{
  "n_layer": 15,
  "norm_eps": 1e-06,
  "rope_base": 10000.0,
  "init_std_up": 0.0276,
  "schedule": "wsd",
  "doc_mask": false
}
MLP neurons of a small language model. Each row is named by its layer, matrix (down: output weights) and neuron, and shows model dimensions 128-255. Each number is 128 + 24 x the weight over its row's rms, rounded and kept within 0 to 255. A neuron's up and down rows have the sign that makes its largest values positive.
A block is one neuron, or neurons of one layer that tend to fire together. After each block is what it responds to, as a language model described it from the Wikipedia text at the highest values.

L3.down141 [100 150 142 107 127 128 175 123 144 140 145 132 167 183 131 182 157 141  89  98 162 137 152 135 141 107 140 130 165 112 128  92 122 101 119 124 110 121 102 129 133 132 137 128 178  92 136 157 126 149  67 129 127  87 138 171 131 177 108 153 110 156 111 128 114 164 114 113 109 139 128 118 138 170 122 156 112 130 157 161 133 132 116  79 155 100 124 121  92 127 137 153 178 190 150 130 130 126 159 108 124 101  90 104 135  92  91 103  95 160 131 173 101  88 152 154 137 136 114  82 148 138  96 126 124 135 160  98]
L3.down225 [ 99 109 165 127 101  94 124 106 165 122  98 136 112 115 129 174 128 148 105 127 118 104 109 146 131  99 122 129  96 147  82 117 133 120 110  80 139  72  88  50 127 139 144 122 147 163 167 112 123 141  92 117  98 136 134 126 159 121 132 119 112  88 116 122 134 155 153 124 140 129 123 159  99 137 121 121 102 143 127  60 179 113 137 131 119 127 154 161 131 119 109 134 124  90 153 108 146 127 142 171 137 126 117 103 140 104 172 149 105 141 142 157 131 160 118 104 114 114 122 144 138  99 177  60 121 124 183 125]
L3.down463 [ 82 159 126 161 110 122 106 106 131 126 119 115 178 142 137 197 101 136 130 146 122 136 154 130 102 115 143 174 136  92 135 120 112 133 136 151  97 131 135 145 108 202 136 181 140 121 105 137 121 159 148 102 149 133 141 124 129 141 122 145  77  63 134 148 134 149  97 128  89 105  87 142 105 121 123 129 100 131  96 145 173 132 139  91 116 140 140 130 132 148 121 123  96  97 113 133 135 128 145 130  89 143 127  77 103  58 137 110 114 123 103 131 147 155 134 119 110 135 130  92 107 127 113 121 110 111 170 159]
L3.down468 [142 152  86 136 116 101  96 139 152  94  91 125 136 107 156 143 131 154 111 122 101 154 134 143 154 126 130 101 137 144 153 150  93 132 116 115 120  98  87 122 148 164 126 119 153 123 162 155 141 151 110 136 110  82 128 146 143 139 136 139 136 128 132 117 145 167 144 133 152 126 133 119 133 172 141 179 112 163 109 132 169 117  98 147 113  95  77  65 157 150 133 165 180 127 100 145 112 146 121 128 123  93 141  71  99  66 154 125  89 151 139  84 130 135 127 151  76 108  98 131 122  92 141 135 136 144 186 114]
L3.down528 [122 126  99 141 150 129 137 107 149  91 109 150 117  99 139 167 134 115 125 106 100 110 113  98 137 118 129 154 114 186 177 168 139 148 122 120 124 110 108 143 122 158 120 100 105 102 143 109 131 202 127 107 125 127 117 120 149 113  87 137 134  71 132 121 130 101  69 122 150 130 131 120 112 124 133 105 113 111 161 118 151 112 116 139 119 176 164 151 123 135 146 154 174 116 120 133 118 131 149 116 109 123 122  36 127  22 146 142 102 133 131 136 128 116 109 110 116 131 126 124 155 129 122 111 116 105 136 147]
L3.down560 [111 131 120 130 103 103 124 135 183 186 131 144 119 123 129 179 137 134  84 118 101 107 125 106 149 131 138 107 123 140 160 103 110 159 107 131  69 129 101 105 140 129 162  98 122 136 153 142 136 169  88 142 119 130 138 123 139 107 121 128  99 157  89 139 146 107  73 107 123  64  95 105 137 102 134 130 149 151 105 110  89 127 109  93  87  86 114 141 137 110 115 146 105 116 181 177 126 126 141 178 107 131 130  64 159  82 122 136 144 159 122 136 140 104 131 135 145 101 124 112  89 119 104 115 135 159 147 132]
L3.down562 [126 100  89 146 123 154 128 115 121 150 129 143 119 103 116 185 174 103 121  84 110 117 107  43  98 142 137  99 144  97 117 114 143 100 110 139 141 134 117 125 146 145 147 115 144 130 121 169 145 134 117 182 124 129 134 117 128 116 141 121 121  87 119 125 117 135 143 144 124 130 101 156 142 122 125 174 137 120 133  93 100 150 108 109  76 111 120 115 110 175 125 194 105 151 168 131 148 117 136 128 137 112 105  82 104  64 122 169 113 134  90 131 157 145 124 141 123 132 111 118 114 116 150 105 108 136 190 126]
L3.down701 [132 158  98 109 145 128 116  97 160 121 132 157 138 101 133 129 140 123 113  99 112 118 124 131 141 146 119 137  64 112 136 151 155  97 143 108 125 117 128  98 117 112 128 104 108 119 168 121 141 165  74 137 141 101  87 163 134 124 118 122 109 120 113 116 112 160  88 127 117  80 106 134 142 135 138 136 153 133 140  95 156 168 103  87 117 124 112 122 160 147 123 148 156 139 164 129 129 112 101 146  90  91 107 105 114  95 137 124  89 146  82  78 100 129 121 131 106  98  96 112 107 128 129 100 169 156 125 131]
Responds to: Nouns for a person's relatives or groups, mostly father after his or a possessive, also team, club, family, population; sometimes word-final name fragments like M-other.

L5.down63 [120 179 149 110 121 129 125 120 151 134  98 122 129 103 138 156 147 152 100 131 151 146 129  90 135  97 123 150 108 155 126 165 115 158 157 139  96 130 129 162 103 173 117 163 100 105 113 106 132 129 145 132 146 128 114  89 128 131 134 139 111 127 115 110 106 127 113 118 106 147 146 132 154 123 115  90 128  75 104 119 165 147 164 124 131 152 137 155 167 122  99 127 142  79  98 155 161 141 122 129 140 171 108  88 148 101 157 111 130 114  86 122 146 145 126 156 141 140 128 117 111 153 107 132 103 139 180 140]
L5.down68 [161 109 150  96 123 156  78 121 156 147 167 137  82 105 134 139 135 132 123 170 172 101 145 120  99 134 131 122 162 131 128 132 138 122 193 127 153 117 103 121 125 112 141 130 142 103 172 133 115 124 143 113 133 106 124 109 138 102 152 183 127  98 164 144  87 120 127 118  88 103 115 179 105 195 157 129 129  95 144 102 179 114 106 105 107 132 116  84 163 134 113 157 126 130 126 128 101 127 102 138 123 127 113 113 128 110 111 112 120 131 113 126 175 123 134 119  98 141 106 158 116 155 141 137 100 131 139 136]
L5.down354 [137 121 131 123 105 127 115 120 113 158  92 171 166 129 112 135 157 125 168 135 161 159  89 146 139 117 154 130 142 123  92 135 107 125 151 139 156 124 119 113 117 180  95 130 176 123 125 110  78 122 118 139 154 122  62 124 148 115  95 111 118 151 140 129 143 172 112 124 124 186  92 144 173 106 128 136  87 132 129 143 121 144 123 147 138 148 131 125 119 133 176 141 149 103 130  73 155 148 160 136 154 147  85 131  54 153 141  99 118 147 121 133 162 151 138 146 131 143 156  99 117 114 124 118 144 122 133 179]
L5.down395 [107 167 140 114 107 148 130  84 107  84 130 136 123 108 125 120  88 146 132 138 147 154 126 116 150 120 162 143 119 141  87 151 124  97 147 135 155  96 144 142 146 129 140 114 119 130 137  96 143 142  98  92 160 129 140 131 128 115 132 175 160  84 141 115 105 119 134 160 136 131 123 141 150 128 122 144  84 142 138 121 100 152 140 145  94 151  94 136 133 133 130 105 143 114 129 133 122 123 128 113  93 157 118 164 136 149 134 113  92 152  99 117 149 165  97  95 113 134 103 140 146 131  58 155 140 140 145 111]
L5.down476 [161 168 159 146 137 177 173 128  92  88 136 134 150 118 110 136 130 112 147 123 104 187 145 135 126 134 115 104 144 105 113 117 143 114 158 150 151 146  97 125 127 115 136 150 109 133 142 112 113 127 103 143  94 118 124 171 114  96 106 140 119 137 133 148 167 142 134 121 100 148  96 115 176 124 129 130 120 135  88 157 174 127 154  99 105 140  81 115 177 157 114 159 156 150 136 102 127 140 119 139 128 151  79  88 113 120 151 120  85 108 119 170 142  83 161 141 137 147 106 113 111 140 113  81 144 164 116 115]
L5.down489 [ 71 147 120 138 120 157 107 108  91 158 169 154 148 106 139 101 125 124 156 170 167 115 159 139 116 125  98 119  81 155 128 131 132 129 132 109 143  90 130 111 141 155 125 135  95 135 127 102 139 110  91 116 118 110 145 142 111  95 167 114 100 156 132 157 170 186 116 118 107 124 129 101 122 156  84  99 129 103 101 132 146 136 150 136 124 124  88 129 130 181 114 119 128 153 109 125 106 114 119 122 141 138 144 105  90 136 107 143 139 137 106 142 105  94 154 161 158 192  76 133 102 114  92 103 121 162 151 113]
L5.down558 [131 123 125 122 107 163 129 120 178 117  97 182 117 139 112 171 126  95 117 132 105 121 153 132 137  94 143 118 145 111 113 132 116 114 157 164 139 131 121 151 126 186 135 179 153  81 125 134 149 135 149 129 143 113 165 105 131 157 100 133 130 140 154 142 110 163 136 122 112 151 163 126 101 170 151  90 144 124 161 134 116 103 140 109 117 153 107 157 160 109 141 128 130 116 119 113 137 158 104 106 110 111 128  57 129  71 168 141 136 114 139 152 128 120  94 152 143  81 113 128 122 146 122 115 125 129 121 148]
L5.down696 [127 128 155 129 109  93 112 154 121 100 123 219 122 180 128 121 136 174 148  94 101 125 128 101 114 126 161 158 119 152 139 128 120 112 139 115  81 104 110 119 123 134 113 117  73 135 136  77 156 137 122  93 177 130 106 121 194 177 124  98  88 122  92 136 161 165 105 132 109 126 126 116 138 129 125 177 136 124  82 168 152 145 127 127  91 174  92 172 137 162 154 157 129 117 132 127 147 147 124 127 107 129 120  88 160 107 135 128 125 149  81 139 135 131  87 132 117 124 124 103 110 112  81  99 126 131 153 175]
Responds to: Word pieces in the middle of words, mostly "tor" and "ctor", as in mo-tor, recep-tor, his-tor-ical, plus other inner fragments in names and words.

L5.down3 [141 117 103 144 130 150 202 164 137 127 113 129  89 116 115  88 132 117 130 162 153 117 137 123 126 156 123 106 125 134 159 125 129 125 128 122 101 138  97  96 136 111 157 125 127 137  76 134 118 157 112  80 145 146  94 136 134 116 121 102 144 132 119  73 119  95 131  96  93 185 142 123 110 139 156 124 127 114 133 111 123 148  89 126 125 137 120 119 152 101 154 153 161 137 132 113 143 137 143 126 115 126 108 131  96 150 102  79 154 110 173 118 141 137 173 111 102 161 125 135 148 115 141 146 140 153  87 117]
L5.down56 [184 136 175 119 130 138 124 163 135 159 110 113 178 123 150 123 153 169 148 116 109 125  94 107 141 131 151 158 127 142 142 113  96 145  94 118 109 112 133  92 161  68 146 131  98 154 144 154 111 134 116 116  84 115 124 150 138  59 158 111 111 134 114 144 156 131 158 169 117 129 104  86 107  90  94 110 112 138 158 138 130 153 105 103 122  92 113 164 111 134 143  82 184 151 124 150 114 102 164 119 159 165 134 129 127 145  85 125 127 158 152 106 154 167 106 145 164 115 136 134 155 113 133 138 120 145 134 153]
L5.down201 [135 129 154 105 159 178 138  98 135 141 176  91 146 135 123 143 119  99 150 134  76 127  82 139 104 100 140 181 139 137 192 159 125 124 156 115  92 139 197 130  88 156  90 107 123 107  86 133 119 104 124 143 134 135 129 140 120  86 148 125 118 162 158  99 134 116 129 127  99  99  65 105 157 114 134 149  56 128 110 108 147 129 115 165  94 104 125 126 163 102 101 111 185 106 124  94  73 127  87 189 107 115 119 151 149 156 131 132 117 135 139 116  95 119 135 141 158 121 138 136 144 169  89 144 112 133  93 109]
L5.down203 [132 140 168 124 163 116 127 140 107 132 128 124  95 155 132 135 131 131 137 122  88 143 116 120 146 120 148  80 128 136 180 131 127 120 119 117 139 133 100 116 142 159 144 125 105 143 117 119 139 121 105  88 148 151 160  79  77 114 108 114 141 156  72 107 121 128  70 148 142 178 138 150 133  91  89 127 141 157 118 105 114 136 121  92 155 132 181 121  92 156 113 108 172 162 119 114 128 143 133 109 132 128 107 193 133 171 125 154  92 147 136 116 159 187 142 118 153 122 106  69 103 142 125 143  90 129 159 143]
L5.down402 [131 102 148 108  82 101 119 110 152 137 127 147 109 111 119 111 158 156 156 141 109 150 151 148 105 139 104 125 141 122 146 124 109 127 108 173 116  92 131 163 114 147 130 126 107 169 140 133 114 150 137 155 128 130 140 150 129 163 137 138 127 102  83 143 132 168  87  99 131  94 142 113  96 143 116 160 142 108 130 130 120 129 139 124 153 127 108  74  87 162 112 151 170 126  85 138 124  92 137 129 142 129 114  62 138  74  81 129 149 119 115 114 130 134 120 134 105  84 155  94 112 127 109 120 151  39  96 137]
L5.down505 [118 137 120 150 152 123 108  96 123 139 160 176 126 136 115 136  98 129 138 139  98 101 115 123  98  88 129  96  94 150 170  98 107 133 112 139 101 150 121 123 131 101 149 134 142 136 156 115 116 119 103 120 126 117 137 191 159  90 109 112 102 104 119 157 135  89 107 140 142 124 153 115  92 105  81 167 144 139 157 126 120 134 109 143  89 144  48 157 128 152  99  93  97 125 157 136 157 122  98 130 116 140 133  85 110 103 155 118 134 110 121 104 147  77 132 142 146 146 106 131 122  77 116 117 142 125 147 149]
L5.down636 [110 147 164 146 135 120  74 112 132 154 154 171 146 184 117 134 151 156 147 119 151 114  89 156 128 104  97 101 126 163  80 106 121  78 116  85 170  81 112 126 108  64 112 173 109 122 121 112 140 128 119 144 115 159 112 134  98 170 104 129 133 152 130 131 100 107 104  99  92 152 124 104 116 153 150 132 147 136  83 154 101 132  94 111 150 161 109 114  99 106 142 115 140 128 122 122 108 133 114 145 106 138 124  89 151  85 131  94 116 132 156 131 107  98 172  74 129 128  82 105 118  94 149 127 113 104 108  95]
L5.down641 [126 156 147 137 137 113 108 119 116 158 144 113 103 104  99 153  79 114  89 139 140 107  96 108 160 177 108 155 180 133 105 107 127 137  91 155 135 143 146 137 108 124 118 141 138  96 132 161 123 133 171 110 116 108 155  71 162 121 158 129 115 136 148 108 112 130 125 118 168 119 118 153 108 131 124 110 148 137 165 106 141 128 142 131 141 158 173  89 143 164 157 169  86 147 120 119 107 113 163 146 148 125 148  88 125 122 124 117 148 136 157 151  85 138  73 148 104 118 129 105 100 155  92 108 160  97 145 134]
Responds to: Short word-interior pieces that continue an oddly split word, strongest on "il" in ra-il (railway, railroad, RailCorp), also di-v-ing, Gu-it-ars, Da-ni-el.

L2.down462 [128 169 120 126 130  98 119 119 143 156 106 138 145 120 156 167 109 104 134 138 144 112 111 129 123  98 146 144 131 128 137 203 135 170 144 141 116 157 112 144 158 156 140 150 109 143 120 171 118 100 133 130 150 114 116  88  98 152 136 112  90  89  88 116 113 121 124 130 164 134 123 127 107 164  94  91 103 176 114 127 140 128 125 124 101 141 110 165 128 149 136 106 153 130  76 121  94 133 161 131 107 151 139 115  83 137 149 132  82 112 149 168 148 103 158 108 129  80 168 104 113 145 170 136 122 120 125 131]
Responds to: Word pieces that continue a word already begun, especially in names and titles, such as K-ing, Sa-ra-h, ele-ctor and m-other, plus some whole words like father, family, office and as.

L5.down183 [105 129 150 143 118 129 104 111 136 134 111 131 130 123 100 106 136 144  84 151  91 130 132 146 163 135 125 127 132 136 160 139 124 136 111  77 121 125 129  87 136  83 126 131 160 139  93 162 103 126  99 142 112 127  99 158 107 139 132 150 157 137 138  84 146 124 117  89 147  86 110 122 100 131 150 114 142 132 139 190 155 160 104 151 171 109 126 151 143 121 122  90 124  92 137 103 183 118 133 128 152 127 148  72 119  84 128 141 165 141 123 150 148 116 130 150 134 130 175  79  92 126 141 143 125 153  88  97]
L5.down228 [114 146  87  96 170 117 105 159 120 134 132 141 122 123 165 134 158 100  89 113 147 139 150 150 138 154 117 101 206 126 129 149 130 122 172 139 141 116 133  99 128 152 112 166 137  94  87 170 170 103  99 122  83 117 102 173 148 141 164 110 102 152 143 161 114 157 116 128 119  87 113 128 151  98 129 144 114 117 132 152 141 100 148 122 153  94 145 114 154 139 156 118 111 144 183 100 155 153 117 148 172 122 150 101 121 118 120 144 129 100  99 137 134 136 103 122 146 163 111 113  69  96 163 101 124 140 133 133]
L5.down306 [101 136 110 149 152 124 115 141 125 114 138 118 124 128 103 178 118 165 128 103 137 120 155 152 122 122 145 104 112 142 134  98 130 159 115 142 111 111 101  98 149 144 119 106 116 112 141 129 155 166 136 120 134 115 160 133 142 105 112 136 138 144 133 123  91  99 120 111 117  90 117 161 136 142 148 131 119 152 141 138 112 102 156  91 141 108 102 137 131 108 161 168 174 164 120 119 121  84 135 118 122 132 186  67 179  46 102 132 127 150 102 154 109 120 119 130 140 138 142 167 123 138 148 147 110 157 170 118]
L5.down478 [104 118 145 127 155 111 132 120 134 128 154 108 111 125 112 142 156 117 126 125 160 110 136  89 153 143  68  66 142 145 115 132 103 134 112 134 158 120 109 130 149 152 138 112 134 127 122 152  98 109 121 102 133  98 113  74 121 117 125 123 143 150  89  82 122 148 119 130 119 145 136 102 137 125 127 133 116 159 157 121 137 129 199 123 121 120 127 144 132  96 146 109 164 103 146 117 133 126 110  86 127 127 101 101 106 109 111 155  91 165 150 104 105 152 126 100 114 115  88 102 138 153  99 156 167 150 109 138]
L5.down493 [143 152 139 131 132  81 150 111 144 105 149 107 118 165 117 107 120 154  72 152 155 110 150 127 154 121 146  93  92 117 109 130 136 149 153 154 153 128 144 115  94 139 130 111 118 115 163 180 127 148 111  86 102 125 165 130 143 130 150 126  69 151 129 112 117  75 126  94 144 129  98 121 109 144 123 129 119 107 148  98  82 165  68 119 104 125 143 122  90 116 129 146 112 167 105 148 138 115 167 104 134 127 132  66 134  39  85 112 174 118 121 148 171 116 116 183 133 148 147 127 135 121 114 169  75  91 205 126]
L5.down510 [ 87 137 113 159 147 130 143 161 160 133 112  79  97 114  87 141 165 169 120 116 125 136 114 158 165 154  86  97 150 123 154  96 125 131 133  84 148 152 120 150 147 163 143 148 130 120  83 143 178 135 142 154 109  97 103 131 140 120 128  98 152 117 100 110 154 163 103 140 158  58  87  97 139 109 154 121 117  98 104 138 156 151 117 148 122  91 128 137 149 131  99 156 113 133 153 117 123 128 118 119 149 119 111  52 125  46  82 162 160 142 119  59 136 128 114 150 122  99 103 140 120 101 136 171 142 118 126 110]
L5.down621 [101 117  83 156 133 165 170 143 172 149 106 130 116 110 112 143 125 135  95 125 163 121 100 150 145 110 147 154 102 137  86 139 147 107 136 120 144 146 115 126 145 118 119 111  97 152 132 148 116 136 112 171 141 143 139 124 147 146 144 152 135 150 135 112 109 133 103 174 106  84 107 120 139 130 118  96 162 122 145 125 124 106  96 135 111 125 146 124 158 131 131 157 154 133 170 124 113 134 119 108 123 113 147  42 143  69 113 131 120 153 107 141 119 116 123 135 117  37 147 136 159 115 141 141 118 138 137 127]
L5.down687 [105 157 111 115 130 108  91 153 128 121 117 129 144 122 111 120 150  98 110 153 121 140 146 138 140 171 112 109 116 137 137 173 116 173 139 131 150 107 125 135 109 119  86 135 130 135 141  72 113 112 120 108 103  99 115 124 136 126 137 103 131 133 148 123 148 113 179  73 125 132  97 154  76 164 110 117 140 133  83 158 124 187 115 146 102  92 147 108  97 109  92 132 109 115 128 135 145 107 130 145 131 109 139 109 151 101  99 143 104 173 135  77 122 129 142 117 124 131 138  69 128 134 169  90 111 150 146 115]
Responds to: Mainly the word family (household, relatives, taxonomic family); also mid-word pieces like se, amp, round (these, camp, ground), and group nouns like Party, University.

L3.down4 [124 141  92 127 148 110 133 146 120 116 156 128 112 108 119 178 116 130  93  94  99 119 126 124 114  58 108 141  89 115 144 182 150 123 160 121 111 161 135  89 166 144  82 109  87 168  90 138 100 166 132 118 137 138 123  69 141 128 120 150 119 141  98 149 128 121 141 101 127 153 176 110 145 129 167 161 130 107 121 129 142 114 142 104 120 172  84 185 133 145 113 171 143 136 155 139 103 113  89 131 117 128 155 118 137 109 153 108 164 115  82 132 130 138  98 155 145 137 119 136 115  95 119  96 144 111 148 113]
L3.down79 [108 120 135 135 117 137 132 106 149 160 128 123 156 170 141 163 158 177 155 157 124 174 105 105 109 102 148 150 107 138 151 112  86 129  83 158 123  80 114 114 133 125 133 153 131 157 154 137  97 117 117 127 108 108 116 158 151 122  88 140 132 130 124 123 122 106 118  99 118 143 108 120 137 106  98 143 141 130  91 154 134 154 160 147 111 129 116 134 154 130 114 124 128 145 130 128 121 158 123 118 122 130 150 121 157  89 128 162  91 131 131 110 121 108 118 119 138 154 123 120 128 138 102 132 132  80 110 167]
L3.down144 [162 101 166 121 115  92 133 119 101 127 149 136 145  93 122 112 134 164 145 151 129  93  89 156 127 148 136 143 142 134 145 107 119 122 116 148 128 106 141 102 151 114 124 111  46 139 139 151 145 147 130 175 156 140 160 135 116  98 152  94 146 136 124 131 140 125 141 126 131 141 102 106 144 152  74 114  84 113 155 133 143 143 151 157  94 108 133  98 153 145 106 127 194 129 144 148 127 104 167 156 122 114 158 126  88 141 129 147 132 133 113  96 117 117  92 101 106 185 135 162 126  86 144 125 120 133 161 158]
L3.down208 [ 87 116 129 125 126 135 131 152 146 127 129 145 141 129 149 102 166 120 109 155 139 133 115 160 115  85 137 124 103 152  96 179 135 106 110 158 125 137 175 131 149 120 148 124  96 117 142 120 160 158 142 116 128 108 144 139 126 146 174 142 104 106 142 138 144  97 171  99 129 111 127 136 154 171 133 124 110 132 117 143 110 163 145 170 163 157 158 116 105 119 135 113 138  87 130 128 145 151 143 165  90 119 135  88 114 112 135 171  91 138 119 112 104  84 154 101 119 117 121  93 122 112 166 113 138  98 151  98]
L3.down409 [ 95  87 124 162 100 157 128 111 152 143 136 114 150 130 145 147 156 168 123 109 144 157  86 149 115 136 138 161 130 127 114 140 134 127 105  97 163 149 128 119 114 108 131 153 101 137 145 118 158 141 171 145 162 105 135 151  93 121 113 150  96 165 128 114  73 153  80  64 165 148 107  97 164 134 111 131 142 121 134 120 136 159 113 107 124 146 109 133 104 122 140 142 133 136 134 119 124 141 128 113 108 144 170 121 126 109  86 122 139 163 147 142 134  84 134 137 130 180 131 127 110 152 133 110 123 114 130 155]
L3.down469 [134 162 101 107 157 127 176 100 133 132 120 142 126 131 107 122 190 157 103 143 104 142 145 110 142 117 118 135  76 109 177 177 131 104 129  93 143  97 159 137 121 167 134 135 132 100 127 107 138 124 108 123 122 152 125 151 162 134 120 123 112 139 125 146 126 126  93 158  93 136 126 133 131 150 135 164 124 140  90  84 153 105 157 143 148 112 177 107 129 140 136 125 150 148 100 137 162 119 130 146 117  96 128  82 104  76 127 174 157 106 119 112  82 107 138 128 141 148 135 132 133 128 169 165 134 116 131 132]
L3.down646 [ 87 116 128 136 116 149 127 175 146 134 165  87 130  88 100 165 135 140 131 104 131 125 155 153 173 152  94 127  93 123 105 145 155 142 114 186 155 137 125 104 149 140  93 140  95 110 152 100 147 179 123 108  82 140 160  92 100 154 115 116  60 117 123 109 144  97 148 124 125 142  66 119 128 150 156 162 152 165 123 144 144 142 124 112 105 122 124 181 117  84 155 127 142 138 109 173  97 156 124 161 103 122 104 120  96 133 107 145 128 108 165 139 103 125 146 105  93 111 143 105  71 125 189 113 103 129 147 156]
L3.down650 [127 108 146 114 157 112 153 124 163 128 147 130 103 128 119 141 156 115 106 111  99 121 113 122  97 118 134 168 150 116 150 176 143 129 133 163 149 107 147 115 156  99 149 135 143  85 129 157 149 104 141 152  89 134 120  78  94 123  96 122 128 145  77 126 102 115 102 101 135 103 106 150 126 118 154 112 139 137  68  79 103 132 109 137 128 150 111 139 104 180 159 119 136 121 163 115 148 123 149 167 119 125 135 116 140 116 116 109 120 111 133  98 113  93 124 150 126 107 105 157 107 122 101 140 137 100 137 134]
Responds to: Fires on inner or suffix fragments of words split into several tokens, strongest on "di" in radio, radius, radiologist, irradiated; also ment in commentary, duc in produced, age in languages.

L3.down22 [112 136 125 127 106 131 120  86 147  96 161 168 122 117 112  77 164  93 122 129  94 134 134 124 142 158 128 138 154 137 159  95 113 135 109 150 112 124 132 123 118 150 162 104 186 116 129 136 142 143 106 131  96 127 113 154 160 119 144 122 124 193 167 143 132 109 144 117 122  65 151 110 160 111 146 162 131  93 140 138 132  90 177 128 167 108 143  86  90 142  79 104 119 112 165 135 154 145 121 128 136 118  77 119 160 159 143 165 125 132  96 154 126 118 136  93 107 170  99 154 142 120 110 130 117 103 137 138]
L3.down229 [133 126 118 157 100 116  84 126 113 169 151 141 114 122 131 129 179 133 126 166 140 106 127 131 122 159 149 152 134 122 121  79 159 155 133 113  95 152 141 130  70 105 106 136  84 171 105  99 119 142 154 130 134 117 110 104 117 123 152 118 122 121 110 156 168 143 124 152 162 122  75 151 118 123 175 144 150 107  43 162 161 135 119 102 141  93 150 126  78 127 114 113 171 129 136 121 107 133 111 123 160 121 115  75 156  95 103 107 159 146 100 126 147 162 142 153 103 170 132 137 101 141 102 132  90  75 109 161]
L3.down241 [136 132 112 103 179 157 114 117 140 114  81 148  94 138 158 104 144 133 130 111 188 154 135 141 179 135 107  85 152 152 177  96  85 150 125 129 133 129 131 132 132 109 133 138  99 134 122 105  90 178  99 136 173 116 117 142 111  96 123 161  83 121 121 134 101 105 127 131 146 156 187 123 144  87  97 104  89 160 130 126 123 140 140 135 125 123 112 133 133  88 125  98  77 148  95  77 118 139  93 114 127 145 157 113 143 158 152 158  95 117 115 125 134 162 121 130 104 185 123  92 158 108 114 146 147 135 108 105]
L3.down251 [ 99 141 105 133  93 174 157 126 101  71 113 110 151 158 119 114 195 109 127 117  94 135 144  91 152 160 118  88 121 117 160 132 145 117 107 123 134  99  83 151 116 161 116 118 112 151 145 106 158 123  99 119 139 128  92 132  96  85 124 144 108 124 161 134 179 107 182 142 145 160 147 104 121 132 116 107 111 124 122 132 158 134 162 122 132 154 147 145 154 147 106  98 127 150 134 109  95 134 132 146  98 113 133 144 127 137 109 147 130 106 116 104 114 131 123 118 166 174 105 102 134 139 115  91 127 107 116 143]
L3.down402 [127 140 112 133 192 112 118 138 101 103 120 141 170 138 133 120 148 141  93 142 169 114 109 132 136 179 128 142 155 139 129 112  89 131 104 123 124 162 167 119 120 101 128 140 102 149 126 163 137 126  83  98  95 127 141  93 117 197 132 157 140 131 119 149 148 154 121  94  94 160 144 158 117 159 119 137 172 126 132 170 132 156 111  94 148 118 161 121 146 123  99 109 119 119  85  92 150 106 145 137 128 134 135 110 128 128 139 151 142 106 161 145 109 136  95  80 117 136  68 132  90 101 149 170 111 180 138 114]
L3.down478 [124 115 161 175 119 122 143 107 157 116  91 149 154 102 150  95 106 151  93 139 146 156 103 104 119 123 158 164 169 159 162 126 128 152 155 114  94 132 101 169  91 137 122 103 118 136 136 148 125 167 131 131 133 154 159 119 126 154  69 121  96 132 122 132 110 144 146 177 103  95 112 141 121 120 143 151 146 113  90 159 112  94 153 129 115 125 105 137  85 136 132 140 161 137  76 139 149 145 165 132 127 122 127 133 126 164 113 111 128 115 135 104 143 138 150 145 136 144 113 104 109 109 127 142 171 165 159 117]
L3.down493 [116 169  98 116  94 134 132 140 108 158 176 139 153 181 101 126 146 126 149 143 133 141  88 116 141 147 134 132 146 121 169 167 121 138 145 144 105 135 194 137 102 106 111 118 176  97  98 156 124 138 124 110 136 135 109 115 141 101  93 185 154 158 139 147 104 126  87 132  78  76 115 126 117 115 134 144 158 140 140 110 150 162 162  98 131 124 132 163 139 126 190 116 136 121 160 150  93 129 157 139 143 138 106 113 139 104 104 128 134 131 139 101  75  81 116 132 121 112 125 105 139 172 106  99 142 124 179 159]
L3.down642 [122 152 139 164 122  95  83 110 137 143 169 121  70 114 102 129 138 122 113 155 184 155 109 160 125 148 181 163  95 158 136 133 133 101 146 171 147  78 124 148 129 118 106 128 116 136 162 132 114 105 141 107 167 121  95 154 148 138 126 147 151 142 151 126 157 127 155 120 132 153 109 133 139 143  95 135 101  77 139 106 123  84 129 140 131 155 144  66  95 134 100 157 121 114 149 140 135 123 123 149 147 121 140  98 193 124 124  93 124 113  90 111 124 103 126 117 146 157 101 152 132 158 132 153 109 122 104 136]
Responds to: Second word-piece right after a short word-opening fragment, in split words and names, e.g. so-li-d, L-ong(March, don), tr-u-thful, st-ru-ctural.

L2.down158 [122 125 154 109 157 110 166 105  78 135 111 149 116 157 100 113 124 104  93  92 150 115 133 135 114  96 104 114 140 144 138 115 107 112 138 144 134 132 139 186 101 163 136 104 158 122 147 170 123 104 141 151  74 151  78 107  60 100 123 101 132 168 105 140 151 129 111  91  82 121  65 163 100 149 124 151 134 148 154 153 141 140 114 162 156 133 156 149 136 119 119 113 101 114 117 120 126 163 120 103 144 109 126 114 113 100 178 156  93 135 122 146 156 129 121 151 126  77 159  89 139 113 113 135 155  71  98 143]
Responds to: Second word pieces that continue a word already begun, strongest for di after ra in radio, radiologist, Radiotopia; also et in competition and ed/d in past tenses.

L2.down478 [ 91  86 116  88 128  76  99 144 157 154 125 138  85 113 169 170 181 156  93 132 160 152 104  98 133 141 132 129 149 156 130 126 136 150  79 141 131 150 116  75 119 155 136  90 109 166 125  85 141 145  84  87 143 134 127 132 154 106 123 136 129 121 130 139 123  97 111 109 151  70 146 119 102 118 134 125 184 114 118  87 140  98 108 151 150 152 122  95 157 131 147 103 116  80 188  94 151 105 150 164 119 121 157 145 138 138 162 148 135 151 109 101  98 146 137 161 111 132 162 139 118 121 144 100 145  85 167 131]
Responds to: Second and later pieces of split words, strongest for ing/ed after list (track listing, listed); also te-ch-nique, great-est, po-em-s.